config.toml
num_attention_heads = 5
attn_scale = 0.177
init_std_down = 0.0
weight_decay = 0.04
max_grad_norm = 1.0
schedule = "wsd"
dataset = "wikipedia_en"
MLP neurons of a small language model. Each row is named by its layer, matrix (gate and up: input weights) and neuron, and shows model dimensions 32-159. Each number is 50 + 15 x the weight over its row's rms, rounded and kept within 0 to 99. A neuron's up and down rows have the sign that makes its largest values positive.
Before each neuron's rows, "fires after" lists the tokens most often just before its 100 highest values on Wikipedia text that the model never trained on.

fires after: " m", " Ch", " con", " Jo", " ch", "M"
L5.gate81:27 24 49 49 59 46 77 48 47 43 67 53 39 51 49 48 67 67 49 28 56 58 58 66 51 32 42 78 79 29 25 52 12 60 45 12 59 35 39 54 50 57 55 70 29 56 38 47 78 51 42 12 35 55 42 70 60 74 40 62 66 39 27 58 49 45 32 59 62 65 48 72 34 31 21 31 50 39 81 65 44 38 40 40 58 54 45 30 41 54 67 43 44 46 59 50 48 49 54 35 56 44 54 48 31 64 45 17 27 52 25 35 42 41 42 74 41 67 53 55 35 51 53 24 48 53 26 83
L5.up81:42 37 25 65 42 58 85 21 29 34 53 74 46 40 51 64 73 54 72 34 55 48 57 63 32 72 23 26 61 34 34 75 62 60 41 31 55 43 13 50 60 39 46 51 34 52 37 60 51 35 49 33 47 43 27 46 85 56 46 56 67 31 26 62 45 68 31 71 38 58 66 61 38 18 33 39 50 28 38 55 35 54 37 45 61 25 30 49 19 57 40 53 40 58 61 51 58 30 38 31 57 36 55 73 71 71 41 39 35 72 39 64 48 19 48 54 56 51 54 63 71 50 58 45 24 53 37 75

fires after: " ", " di", " su", " Di", "M"
L6.gate130:51 58 54 61 61 51 59 60 69 44 31 34 62 56 33 61 44 70 35 62 67 87 50 61 37 60 36 54 53 41 54 41 75 49 52 38 51 65 24 59 67 58 33 79 51 63 49 44 25 48 40 60 51 46 39 49 41 49 49 52 40 26 45 48 53 35 17 91 48 40 60 71 32 63 12 58 74 38 41 43 58 44 38 23 57 45 43 52 38 61 91 75 41 36 48 31 22 61 36 25 58 40 49 47 82 81 33 26 73 55 39 36 70 11 39 50 74 52 47 41 22 39 59 43 65 59 49 61
L6.up130:57 58 58 57 51 34 57 48 55 55 34 39 67 40 12 35 73 77 71 79 41 40 51 45 44 56 08 57 49 40 37 32 50 54 50 24 42 48 49 40 29 31 45 47 53 42 06 67 54 56 54 48 53 58 55 42 45 25 51 36 56 53 27 62 43 48 48 74 52 37 51 40 37 51 42 66 55 62 31 56 84 35 24 39 63 64 74 71 61 68 45 49 35 32 48 59 40 60 48 54 59 53 39 51 78 91 30 48 38 36 41 61 44 44 23 55 49 51 12 49 72 43 29 51 82 58 66 72

fires after: " "
L6.gate123:22 59 51 41 65 39 60 48 15 54 58 52 63 47 28 49 40 49 35 65 49 31 65 35 17 46 39 57 45 58 51 53 49 56 58 83 66 53 45 63 61 78 64 79 20 55 54 34 44 42 61 49 33 52 40 29 42 65 64 60 25 64 39 45 53 42 34 39 52 54 66 79 34 66 41 54 41 66 58 24 65 46 58 38 72 42 56 55 39 61 59 42 46 12 71 47 25 65 66 75 62 37 34 49 78 73 26 30 53 70 61 61 67 46 64 60 44 46 51 20 40 44 44 60 69 36 24 73
L6.up123:66 56 18 57 75 33 52 33 33 21 56 46 48 60 50 61 26 29 34 74 42 49 73 39 42 54 20 63 19 30 65 56 69 44 55 54 42 50 36 32 61 18 44 42 15 42 40 22 33 43 75 64 36 36 68 48 49 22 73 58 41 49 40 57 59 40 59 48 45 59 49 47 53 60 55 26 52 40 33 47 49 59 41 57 65 47 65 30 42 68 59 65 35 36 50 78 39 53 70 57 42 47 40 53 46 79 47 34 45 42 39 77 63 47 71 64 51 38 30 13 21 48 61 42 58 45 46 52

fires after: "li", "ne", "al", " Ne", "il", "ar"
L11.gate140:60 44 36 55 59 44 36 86 59 07 49 43 61 77 35 68 61 26 33 34 57 45 65 57 54 66 73 48 63 80 30 36 64 68 49 65 38 67 67 45 64 55 50 52 61 20 66 70 46 46 35 33 47 40 39 60 51 46 60 53 36 50 51 37 42 24 38 60 62 45 66 52 34 66 46 55 70 52 36 63 43 73 90 14 51 55 43 67 35 47 54 76 36 50 65 67 58 61 77 53 74 61 43 25 49 53 44 36 39 63 81 46 70 46 51 37 36 44 33 43 35 50 33 54 51 54 54 64
L11.up140:48 49 74 53 43 30 67 59 94 31 70 27 59 50 52 56 74 62 62 63 50 64 64 52 38 49 42 54 68 30 55 51 72 67 65 51 79 37 70 52 38 17 74 80 65 50 48 78 43 39 79 73 42 67 69 46 27 56 40 46 56 61 63 43 65 57 45 63 45 60 27 34 17 67 41 52 78 15 28 52 33 32 81 47 36 58 58 48 44 69 42 66 46 54 72 57 51 35 43 43 31 53 68 39 63 47 50 57 49 16 21 66 46 59 51 52 40 55 56 55 33 33 27 30 57 52 60 47

fires after: " Di", " Su", " su", " A", " I", "i"
L6.gate38:45 39 56 59 42 38 53 47 44 30 64 34 51 22 46 50 53 61 61 63 21 55 29 70 45 60 17 77 51 35 39 31 31 55 42 50 46 34 54 42 91 47 97 82 69 47 30 34 55 21 59 49 52 63 83 22 58 35 46 21 60 47 59 52 76 23 43 71 71 45 66 39 43 53 39 57 45 38 29 47 58 46 35 37 59 53 41 44 47 74 73 41 34 54 35 38 24 71 40 50 34 52 22 57 49 53 40 33 68 26 77 54 69 55 54 55 54 49 16 49 41 44 75 47 81 42 41 70
L6.up38:57 57 29 67 41 53 54 55 53 54 59 35 42 45 57 49 46 39 36 59 44 39 74 45 57 50 17 50 48 61 56 53 46 49 63 32 06 32 70 35 36 11 55 24 80 44 18 46 81 53 85 40 41 66 47 74 45 63 35 66 42 61 27 50 43 53 49 48 44 60 64 32 35 37 33 57 44 21 51 45 29 53 50 53 69 55 65 61 40 39 75 59 43 57 86 46 63 42 42 83 54 51 35 49 26 73 35 39 49 63 66 43 60 41 29 72 48 55 33 25 60 67 51 67 51 63 61 45

fires after: "M", " T", " M", "A", "T", "L"
L4.gate48:49 32 33 57 48 27 50 34 50 58 68 50 54 58 54 35 52 65 38 81 53 55 74 40 28 41 39 31 61 31 44 42 65 48 62 52 51 62 26 40 40 51 38 15 50 19 47 50 70 40 29 51 27 34 38 48 62 63 39 37 63 45 73 57 52 37 34 90 46 65 49 49 57 44 79 53 58 34 54 70 78 63 47 32 26 46 78 50 73 50 44 67 26 48 67 28 63 44 50 64 64 78 15 76 31 70 22 49 49 57 35 47 60 50 52 34 49 51 34 66 62 47 54 89 47 78 39 54
L4.up48:31 56 13 41 50 05 47 28 65 76 10 57 37 76 51 35 59 44 56 62 34 46 67 42 38 73 36 47 59 29 51 75 54 50 30 53 47 34 29 73 59 56 38 35 64 28 42 33 40 42 50 75 67 60 42 33 56 34 26 56 55 37 37 33 44 38 53 63 49 48 65 64 40 33 51 98 68 37 50 67 43 54 06 58 32 36 63 37 64 62 51 33 22 63 46 70 49 55 52 44 72 49 43 62 65 56 49 37 51 42 50 87 56 33 50 64 38 66 57 59 55 54 59 54 48 48 57 49

fires after: "L", " O", "t", "H", "A"
L4.gate171:23 27 48 69 55 36 60 69 59 65 36 58 68 34 15 59 39 34 51 21 52 66 54 79 28 40 39 50 63 63 32 46 53 58 59 47 58 34 45 47 52 42 59 24 73 20 46 62 41 50 11 58 44 60 56 46 65 59 36 56 48 81 47 36 40 58 46 84 42 64 44 48 43 32 48 59 57 44 27 60 54 47 58 35 07 40 44 71 51 81 44 64 53 65 40 28 61 70 39 66 53 61 48 75 50 31 31 40 37 45 27 46 65 47 51 40 30 53 31 54 47 52 48 70 65 79 54 30
L4.up171:37 45 48 50 34 54 58 57 23 69 30 49 55 57 30 51 40 42 85 40 44 52 49 70 52 68 42 60 36 44 23 43 44 57 39 52 37 46 42 65 52 43 54 29 51 30 42 34 25 59 25 68 48 56 52 61 40 31 18 60 52 82 34 39 31 68 42 41 53 83 46 37 42 29 51 70 56 46 35 49 83 52 46 80 43 61 57 59 49 59 43 25 18 70 46 41 72 42 45 78 48 39 46 61 58 37 66 47 40 39 14 54 51 45 64 27 47 64 42 72 74 42 42 66 42 59 53 38

fires after: "p", " p", " ", "c", "qua", "oc"
L9.gate356:72 46 40 56 71 51 35 35 66 52 37 53 49 62 43 51 53 40 52 50 47 60 57 55 20 50 65 31 56 33 76 62 49 47 48 52 64 49 27 69 70 26 36 42 42 69 35 38 46 35 43 30 36 61 67 47 35 44 60 58 62 44 57 68 54 24 48 49 64 47 36 32 52 41 37 38 39 41 55 33 76 65 59 30 59 37 55 23 32 60 47 45 78 82 53 27 35 41 69 25 85 60 54 35 54 68 34 82 60 23 52 24 41 77 62 43 74 76 62 50 47 68 71 65 57 71 57 55
L9.up356:66 32 66 29 44 49 41 64 72 64 50 37 51 57 27 61 13 48 49 54 45 60 51 60 45 34 68 80 36 45 85 41 49 32 37 57 62 35 69 41 60 58 42 55 28 79 54 81 62 41 23 61 56 47 67 44 52 60 57 51 41 76 36 62 40 63 53 36 53 36 60 71 48 37 49 41 44 74 85 65 54 64 33 42 16 44 53 64 59 55 54 40 69 68 47 20 56 55 26 46 42 64 70 52 37 40 50 50 38 38 53 20 32 55 67 46 38 57 58 72 41 47 28 37 48 72 54 67

fires after: " f", " ", "re", " F", "fe", " G"
L5.gate330:10 56 61 35 97 48 58 69 61 47 60 58 75 55 52 28 28 59 38 54 50 51 56 72 36 44 54 45 59 53 74 56 37 49 35 81 82 62 34 42 43 51 45 75 46 54 38 56 43 41 16 57 52 55 19 34 40 70 54 37 55 56 68 55 59 61 40 55 45 58 68 36 60 38 27 53 72 62 57 40 88 45 66 56 76 37 48 62 56 58 62 46 62 31 40 47 38 45 70 50 41 51 55 34 37 54 56 45 67 64 72 41 47 45 73 56 40 53 80 44 41 46 58 46 67 61 23 29
L5.up330:45 45 37 58 58 44 54 50 52 36 61 63 55 52 48 77 43 49 44 31 63 31 22 52 14 39 73 47 54 44 61 54 62 52 18 63 61 44 36 18 47 49 65 42 55 56 56 08 26 52 18 48 46 34 44 73 55 51 86 40 46 47 42 50 69 34 41 52 50 44 49 65 91 52 50 52 80 40 27 65 60 46 49 56 44 60 62 34 40 21 44 53 35 44 27 66 70 49 35 48 46 59 54 32 77 53 72 53 54 27 76 42 09 69 77 46 46 52 57 74 45 59 35 77 68 41 40 51

fires after: " S", " P", " K", " V", " J", " M"
L4.gate372:18 30 19 41 47 43 80 18 26 41 31 80 39 65 54 59 47 15 36 55 49 41 27 44 43 37 44 81 76 29 52 58 68 40 47 41 99 58 22 45 49 43 52 54 50 76 66 35 37 30 42 62 21 76 38 72 62 43 25 62 40 51 56 68 60 59 29 56 30 57 45 58 68 27 52 38 59 46 39 50 58 39 23 42 54 40 59 46 58 45 72 51 52 51 71 40 47 51 41 48 61 45 38 73 53 60 34 36 49 41 51 68 67 25 51 66 32 59 42 59 45 69 36 51 51 67 69 50
L4.up372:42 41 61 36 50 53 70 38 42 61 34 66 40 64 71 33 46 26 36 76 57 62 60 50 65 17 64 68 66 57 48 32 67 76 57 31 71 70 39 28 25 54 67 61 67 75 56 37 33 50 55 70 49 72 45 45 61 43 36 49 60 43 46 75 51 72 41 59 27 58 60 30 70 47 70 45 46 46 45 51 30 32 40 54 55 44 69 53 60 24 61 66 46 72 83 42 53 10 57 62 64 39 25 57 46 66 63 53 73 57 19 71 33 32 53 50 48 61 29 55 58 44 66 53 59 46 44 51

fires after: " f", " ", " F", "f", " G", "c"
L11.gate61:48 50 60 63 75 46 37 70 44 13 35 42 65 58 51 66 50 40 58 37 82 28 71 57 03 38 51 55 44 36 46 43 53 50 40 40 34 62 41 66 70 43 49 83 35 33 62 34 55 37 34 66 52 46 41 48 36 49 40 61 47 33 67 80 67 67 60 66 49 59 70 38 88 26 23 63 52 39 50 35 62 40 56 70 87 42 49 47 53 59 56 63 63 29 31 52 44 26 59 49 59 38 32 56 66 47 72 57 39 63 56 41 48 48 58 69 37 56 78 39 27 48 62 38 53 66 29 35
L11.up61:56 27 81 20 41 44 20 59 49 44 52 45 30 55 30 37 53 53 54 73 46 06 72 47 38 53 61 36 50 32 69 34 51 52 35 29 46 43 80 35 73 59 36 45 29 52 51 58 54 35 24 67 54 41 66 63 45 72 55 49 23 63 44 76 65 45 44 69 39 21 53 42 28 43 53 48 47 47 63 50 59 38 59 35 65 39 60 64 39 68 51 48 72 31 34 45 52 20 53 42 55 54 53 38 46 42 46 45 55 49 29 43 35 63 60 39 60 41 72 48 24 34 23 28 27 60 39 19

fires after: "\n", " (", "."
L3.gate208:39 48 38 23 42 57 44 41 43 63 66 37 33 58 49 51 61 45 52 65 36 56 43 39 45 12 58 71 44 60 36 33 89 27 64 36 41 46 55 52 71 46 43 44 81 30 58 63 26 53 70 56 32 48 69 18 67 71 87 34 16 84 25 17 49 50 53 81 27 29 52 58 34 39 68 33 32 46 47 37 43 45 52 63 47 43 32 62 56 30 62 47 60 46 51 61 66 57 28 47 66 47 45 30 47 70 55 35 53 37 56 38 50 39 54 38 43 34 49 50 47 81 52 57 76 49 31 54
L3.up208:50 54 34 42 68 56 45 64 52 57 62 65 34 19 54 79 14 48 46 71 61 58 34 43 68 56 58 50 62 49 56 30 53 43 48 54 59 39 38 33 65 61 34 49 54 15 55 52 45 46 26 72 18 28 75 34 57 57 25 45 48 71 46 12 58 25 62 55 45 30 41 35 20 46 68 34 49 51 36 63 40 60 52 62 52 29 43 36 60 46 36 25 42 37 60 48 74 25 43 51 42 63 52 39 55 52 46 65 51 64 34 46 45 52 41 31 55 08 76 48 71 62 31 46 44 49 59 33

fires after: "il", "ib", "b", "ut", "at", "ar"
L5.gate388:73 28 59 68 46 79 56 58 57 43 59 43 59 36 37 48 35 51 72 65 31 99 73 23 48 47 66 43 36 48 65 37 52 60 40 32 30 71 66 71 66 43 64 75 79 44 62 46 66 58 44 64 34 44 69 38 52 41 61 68 36 49 41 45 54 60 60 63 60 48 45 39 42 64 82 28 65 74 42 56 57 51 63 40 60 48 39 67 51 42 61 44 36 54 62 40 17 47 52 44 65 32 41 41 48 78 46 33 57 39 58 46 53 48 42 47 73 62 33 69 26 27 55 34 66 54 57 18
L5.up388:62 47 68 67 65 56 58 76 67 44 46 34 43 26 41 71 60 55 43 62 46 79 70 59 54 50 42 57 46 57 68 54 58 54 49 57 32 46 68 53 42 20 41 45 57 30 47 38 52 73 72 54 40 40 58 48 50 52 50 34 58 43 40 64 48 66 73 41 67 46 54 41 29 57 76 52 52 68 45 63 85 29 66 35 49 71 67 39 39 42 31 63 42 47 68 37 56 40 44 34 66 56 63 35 60 48 73 60 55 33 64 49 49 46 39 47 80 59 51 61 16 18 38 33 55 60 38 45

fires after: "g", "c", "or", "iv", "ce", "gi"
L6.gate388:48 41 50 66 64 32 65 35 40 31 49 64 47 27 47 35 58 45 33 22 64 61 64 66 33 51 11 49 58 50 35 38 65 58 32 55 47 46 30 64 57 68 68 29 79 72 58 37 55 38 36 60 65 71 52 39 44 42 53 49 52 48 45 60 32 52 53 33 43 53 69 60 69 47 30 56 51 69 59 45 25 57 60 18 73 58 63 59 53 26 37 58 49 51 44 25 95 36 14 54 68 57 42 43 47 49 52 30 55 76 28 44 49 42 48 60 49 53 45 69 73 48 33 28 26 67 27 61
L6.up388:41 49 62 16 56 30 25 44 38 43 58 58 45 52 96 69 16 46 35 25 59 37 46 48 25 38 40 56 38 58 39 35 51 52 60 81 21 27 50 54 55 60 73 51 63 63 25 57 37 47 58 41 32 48 40 85 48 68 38 64 68 75 43 46 34 45 60 27 62 73 79 41 33 27 26 59 25 49 54 57 37 33 55 59 43 31 39 71 64 58 39 76 52 71 76 61 55 47 44 51 26 54 43 49 41 37 59 62 49 35 57 43 45 66 39 33 49 54 72 57 42 27 64 64 47 51 44 37

fires after: " Qu", "L", "D", "H", "P", " sp"
L4.gate362:21 56 08 44 42 41 61 36 39 65 37 71 53 38 29 53 41 32 64 55 52 37 52 63 50 41 66 37 59 33 63 46 55 55 23 43 75 37 27 58 56 42 40 53 71 46 39 31 29 36 14 61 50 44 43 36 41 53 47 59 56 37 71 44 67 40 48 77 35 79 55 64 28 27 46 57 73 23 37 65 85 50 54 33 26 34 47 61 41 70 61 62 52 51 43 37 53 55 57 45 54 52 51 64 57 71 49 29 55 52 43 58 84 32 46 47 38 50 56 45 45 51 42 68 32 78 51 49
L4.up362:38 58 36 72 41 56 52 47 22 50 83 38 39 30 47 31 38 34 41 64 47 28 47 45 81 45 46 50 38 66 46 43 44 94 58 43 45 63 48 48 29 64 67 52 63 41 36 41 66 18 38 37 51 35 78 56 55 42 54 55 51 62 43 28 43 65 58 89 32 44 61 26 24 48 67 15 48 38 46 70 77 45 22 37 18 56 75 44 25 61 64 57 50 63 55 51 43 59 59 48 59 42 37 76 43 53 40 27 55 57 45 53 53 45 69 26 52 21 40 71 55 32 45 55 75 31 35 35

fires after: " ", "ur", " in", " Mount"
L6.gate319:37 62 77 47 38 45 53 40 67 49 45 61 71 41 16 41 70 22 24 58 62 80 76 54 25 46 46 39 58 29 54 42 65 44 39 38 49 59 39 59 51 49 55 79 20 42 48 42 38 47 53 61 52 63 31 57 40 71 66 44 54 62 53 45 72 51 45 99 39 58 50 65 57 64 29 53 59 24 41 20 71 47 31 37 30 44 45 56 67 52 69 50 49 51 50 48 42 78 47 43 39 54 35 60 65 61 18 39 48 36 53 67 45 16 23 49 70 73 50 55 31 39 59 53 54 39 44 41
L6.up319:65 58 52 53 63 42 78 15 65 31 47 50 28 32 45 49 56 48 18 42 68 36 68 53 05 78 58 41 42 31 52 21 63 54 52 64 34 57 52 71 64 57 46 38 49 23 59 73 47 45 29 99 55 42 50 28 57 74 60 52 24 41 57 57 64 56 68 59 58 53 58 74 74 64 60 46 55 54 52 48 27 60 38 25 40 49 24 40 64 36 16 35 40 41 42 39 53 43 34 57 57 42 50 53 49 58 41 53 44 64 73 24 54 54 25 48 39 48 59 47 57 26 57 35 61 58 71 54

fires after: "n", "d", "g", "st", "c", "al"
L4.gate174:39 70 37 38 35 67 36 49 27 44 39 52 62 40 34 52 62 42 18 55 46 58 39 67 26 24 44 43 76 78 71 45 60 62 33 44 64 58 63 67 64 48 48 59 28 62 84 53 32 63 31 56 29 67 31 39 53 59 53 59 56 46 51 40 47 49 27 39 27 53 29 43 81 70 44 56 45 40 56 50 32 79 62 64 83 68 49 41 61 38 36 53 56 32 43 36 52 31 55 50 81 51 33 46 44 45 57 41 66 58 30 47 51 73 47 24 34 66 54 59 41 76 25 24 58 54 47 49
L4.up174:51 44 80 35 64 66 27 73 45 72 67 46 51 62 47 59 42 84 52 24 66 58 40 63 62 47 57 68 59 57 47 35 68 69 49 68 75 45 72 57 69 23 55 52 64 60 71 60 57 47 44 45 26 59 49 62 40 43 52 45 67 63 31 63 48 45 59 39 33 50 59 42 58 30 47 21 39 71 63 55 70 47 67 74 69 67 58 55 25 52 22 64 53 63 62 32 55 32 33 37 60 68 40 46 45 39 60 44 36 46 49 38 21 45 30 42 58 57 63 33 42 50 20 49 47 68 46 58

fires after: " ", "n", "le"
L6.gate428:49 71 77 63 63 62 80 44 70 32 43 26 52 43 35 54 70 29 25 57 34 45 57 73 14 63 39 66 51 57 57 58 46 43 67 51 59 45 77 58 66 62 57 55 30 36 53 51 09 48 63 32 56 73 24 61 71 51 74 36 35 69 67 53 70 57 24 67 55 47 65 65 66 71 43 29 57 54 19 55 34 35 52 17 64 67 35 53 57 51 19 44 47 54 57 67 38 67 52 33 42 66 43 27 74 60 50 18 51 27 55 63 23 47 55 43 44 36 55 63 34 55 56 55 72 38 34 59
L6.up428:61 47 54 54 69 59 53 45 44 38 23 34 50 79 68 34 28 29 33 54 44 52 50 28 44 47 75 69 49 63 65 69 45 31 53 17 64 50 44 31 36 44 18 43 20 39 63 42 24 47 47 56 48 54 54 27 24 47 73 32 30 48 74 20 51 81 62 40 49 51 51 60 59 57 25 30 54 48 50 10 44 53 24 38 55 36 32 56 68 32 46 45 32 13 49 37 38 61 38 41 49 35 35 41 35 34 41 50 35 50 59 55 33 72 75 65 57 57 58 50 39 52 62 43 55 43 66 48

fires after: " Ch", "H", " ch", " V", "C"
L4.gate4:29 70 33 48 64 53 71 48 46 61 68 83 50 24 63 63 49 59 57 29 60 51 57 74 70 34 47 62 46 44 48 25 51 38 39 17 67 35 41 49 56 27 26 62 26 65 32 58 59 46 05 49 39 65 37 66 69 41 62 64 69 46 50 41 36 62 48 31 43 96 60 66 37 16 34 48 57 71 36 39 47 47 36 65 46 50 43 56 49 74 40 49 54 41 41 44 66 22 75 20 43 65 53 57 61 44 72 37 57 40 26 65 45 42 68 51 57 78 77 57 34 39 44 39 47 46 27 58
L4.up4:58 41 40 70 34 45 31 45 38 62 48 30 38 42 54 49 55 52 38 66 48 46 21 49 59 25 60 62 31 56 57 51 66 73 83 65 64 29 64 64 42 60 56 53 60 53 63 54 58 16 72 00 97 53 67 52 69 35 57 36 60 56 44 30 66 60 44 42 67 34 65 45 28 46 57 42 49 48 57 52 45 34 33 39 29 44 53 69 37 44 57 60 61 52 40 24 67 70 45 56 49 41 32 59 43 66 39 65 54 72 36 59 60 51 57 38 60 44 48 51 77 48 68 55 29 59 17 44

fires after: " M", " P", " m", "ra", " p", "k"
L6.gate399:35 34 35 57 48 43 70 34 33 40 40 53 51 52 17 59 86 76 82 39 44 63 48 40 53 39 69 54 68 22 39 36 38 58 36 34 90 57 44 68 52 51 52 44 53 35 27 08 45 32 51 39 46 74 35 43 54 63 36 43 31 49 33 52 35 43 46 56 54 40 43 66 45 39 53 30 63 38 42 67 79 44 35 37 35 31 42 42 69 52 67 52 12 55 54 43 38 69 25 25 46 33 42 76 78 41 41 29 56 69 41 71 50 29 67 64 65 39 52 32 57 47 59 64 77 65 46 45
L6.up399:65 53 31 37 38 56 59 38 40 54 32 51 63 77 47 40 79 45 33 44 87 64 63 29 53 43 45 50 34 68 28 40 44 47 56 50 57 63 53 44 28 65 62 53 58 56 49 40 32 44 65 45 43 55 75 46 40 50 58 44 47 35 09 53 48 60 69 75 36 56 61 38 56 30 58 46 82 67 48 57 55 73 32 45 41 21 64 29 32 53 32 70 44 40 92 75 77 43 30 46 44 51 48 52 67 76 52 63 35 42 47 52 70 57 59 58 32 43 32 48 19 53 43 77 41 59 60 46

fires after: "ch", "ph", "ag", "g", "iv"
L4.gate241:43 58 52 59 26 41 67 28 66 27 43 41 39 12 34 44 43 37 34 39 50 30 68 39 30 54 20 65 38 35 43 20 46 61 44 32 67 17 63 59 43 69 30 66 51 43 57 56 78 21 37 71 34 39 74 42 55 67 40 49 50 56 50 62 72 54 76 62 60 60 76 74 62 55 55 60 55 49 44 40 28 35 73 22 62 53 40 73 43 43 60 62 37 56 37 44 54 31 17 54 55 55 44 64 53 52 54 48 54 30 51 53 39 38 72 20 67 74 42 54 63 39 69 55 53 59 31 67
L4.up241:44 38 21 44 32 55 75 21 51 58 70 63 11 38 40 38 39 30 56 53 51 40 64 70 36 74 22 59 51 39 42 26 35 58 40 34 55 44 60 62 40 72 44 66 48 45 49 63 76 48 41 66 37 36 68 41 50 44 57 50 48 64 35 74 65 65 61 40 46 50 66 66 48 32 37 49 41 76 50 78 66 23 45 63 62 27 30 38 67 30 53 24 52 66 64 42 78 38 57 33 37 35 22 78 46 40 67 50 37 36 36 56 46 57 80 53 66 67 77 60 62 16 55 67 40 59 45 47

fires after: " ", "s", "-", " S"
L9.gate4:50 53 49 55 29 59 53 29 46 22 50 53 31 27 17 64 73 27 44 43 59 23 36 25 30 44 53 59 69 74 32 38 41 21 62 42 51 65 40 20 47 64 27 48 34 27 55 40 50 48 21 37 37 24 39 55 36 59 68 47 46 57 44 31 68 52 40 43 66 69 53 47 55 61 39 45 58 63 32 47 54 37 72 16 40 38 16 46 60 42 46 90 42 36 54 52 43 53 18 42 55 48 55 49 20 46 22 45 73 58 46 49 33 56 54 53 47 39 52 72 54 52 46 48 48 60 23 63
L9.up4:43 35 52 58 14 37 39 40 52 48 65 54 32 75 55 49 56 25 37 48 47 47 54 34 40 33 46 33 37 59 59 53 38 44 24 45 39 53 52 37 59 48 43 35 49 63 67 67 34 53 48 49 31 44 30 68 44 65 74 27 62 12 53 35 36 74 26 57 42 16 42 69 27 42 19 64 45 58 36 40 56 82 23 46 38 75 56 24 36 28 46 55 24 30 48 66 34 60 48 46 71 49 34 36 30 66 26 55 35 33 72 52 57 35 81 50 73 56 52 61 50 61 47 36 50 55 55 40

fires after: " ", " O", "at", " f", "im"
L8.gate417:59 58 59 33 51 29 60 52 51 55 72 50 82 47 48 41 62 50 59 42 36 48 83 45 37 55 64 43 39 66 70 41 49 22 56 62 65 19 44 37 78 31 41 66 31 43 63 44 53 62 42 76 50 39 40 54 48 81 73 46 58 46 52 58 68 40 48 59 43 64 78 32 66 64 76 53 56 34 25 32 47 49 60 23 06 70 74 44 60 57 30 44 32 47 35 85 42 47 67 54 39 61 68 52 65 41 59 36 59 57 58 53 45 62 54 45 48 72 33 41 45 38 48 45 79 71 60 73
L8.up417:52 42 44 33 50 38 52 42 76 38 34 96 45 53 50 52 56 44 48 45 32 45 69 57 43 57 52 38 55 32 63 74 47 26 24 25 41 41 47 44 76 68 34 52 31 29 50 41 58 42 66 51 59 56 53 39 82 48 51 50 46 51 77 33 37 43 38 46 49 46 67 37 50 60 40 27 42 16 44 32 46 38 24 56 31 43 58 67 53 66 59 31 46 40 58 47 63 68 70 22 42 26 50 57 50 67 33 45 45 66 43 56 41 42 48 72 47 91 51 64 21 52 46 52 75 55 82 49

fires after: " ", " m", " p", " ma", " Ba", " Ma"
L5.gate203:34 53 28 41 52 55 77 43 36 50 10 56 50 50 51 56 72 31 23 68 72 63 66 33 22 44 54 60 48 31 64 42 45 47 51 53 84 51 27 65 53 35 49 74 56 50 32 33 39 32 69 36 27 55 51 51 81 49 30 32 43 37 45 40 71 35 43 39 48 74 62 57 53 35 31 60 81 46 04 50 53 44 29 21 52 55 39 48 55 45 66 68 34 56 71 60 26 46 46 41 71 37 50 51 56 65 48 36 57 30 75 57 42 35 54 63 45 27 55 56 18 37 63 32 26 52 62 42
L5.up203:46 52 43 42 31 63 62 34 32 60 57 54 57 66 74 33 54 40 32 79 78 29 51 16 42 60 71 47 50 40 75 54 43 71 62 59 73 60 39 48 56 38 63 81 59 55 58 38 48 40 71 44 46 72 64 28 70 73 23 32 38 50 29 79 34 51 65 44 50 52 42 59 43 46 43 36 68 41 32 64 59 46 33 62 56 55 62 39 58 47 62 52 40 73 95 67 49 36 54 52 46 19 73 40 38 50 41 34 39 25 48 60 26 59 52 40 63 45 70 64 39 24 59 39 50 39 63 55

fires after: "\n", " (", ".", ",", "o"
L3.gate155:37 41 45 19 67 85 25 47 57 59 33 45 29 58 57 54 37 54 50 52 71 30 42 37 50 71 59 72 56 55 42 37 64 60 53 68 44 35 56 50 49 49 77 49 50 42 29 62 35 58 52 68 24 23 71 43 32 61 47 31 17 87 70 36 43 50 63 62 60 43 41 47 48 50 55 49 42 48 36 44 46 61 48 71 56 35 19 47 48 45 55 23 47 59 64 62 64 57 29 58 59 57 63 41 67 52 37 60 51 48 69 00 47 42 54 61 61 49 62 61 61 73 57 57 22 62 60 52
L3.up155:49 36 35 41 36 81 37 76 63 43 59 52 44 43 62 96 53 52 61 63 31 54 73 32 41 53 60 43 47 36 37 46 99 45 58 39 64 48 54 36 70 41 62 57 45 37 46 44 50 29 60 75 51 68 41 30 60 50 58 51 45 48 48 17 63 61 45 64 47 38 54 55 29 39 51 28 59 67 40 50 30 48 52 50 43 37 51 73 77 50 44 45 54 68 53 42 40 31 72 67 82 48 44 58 61 71 62 50 50 31 80 71 55 59 46 62 42 35 38 70 29 42 59 63 61 52 45 39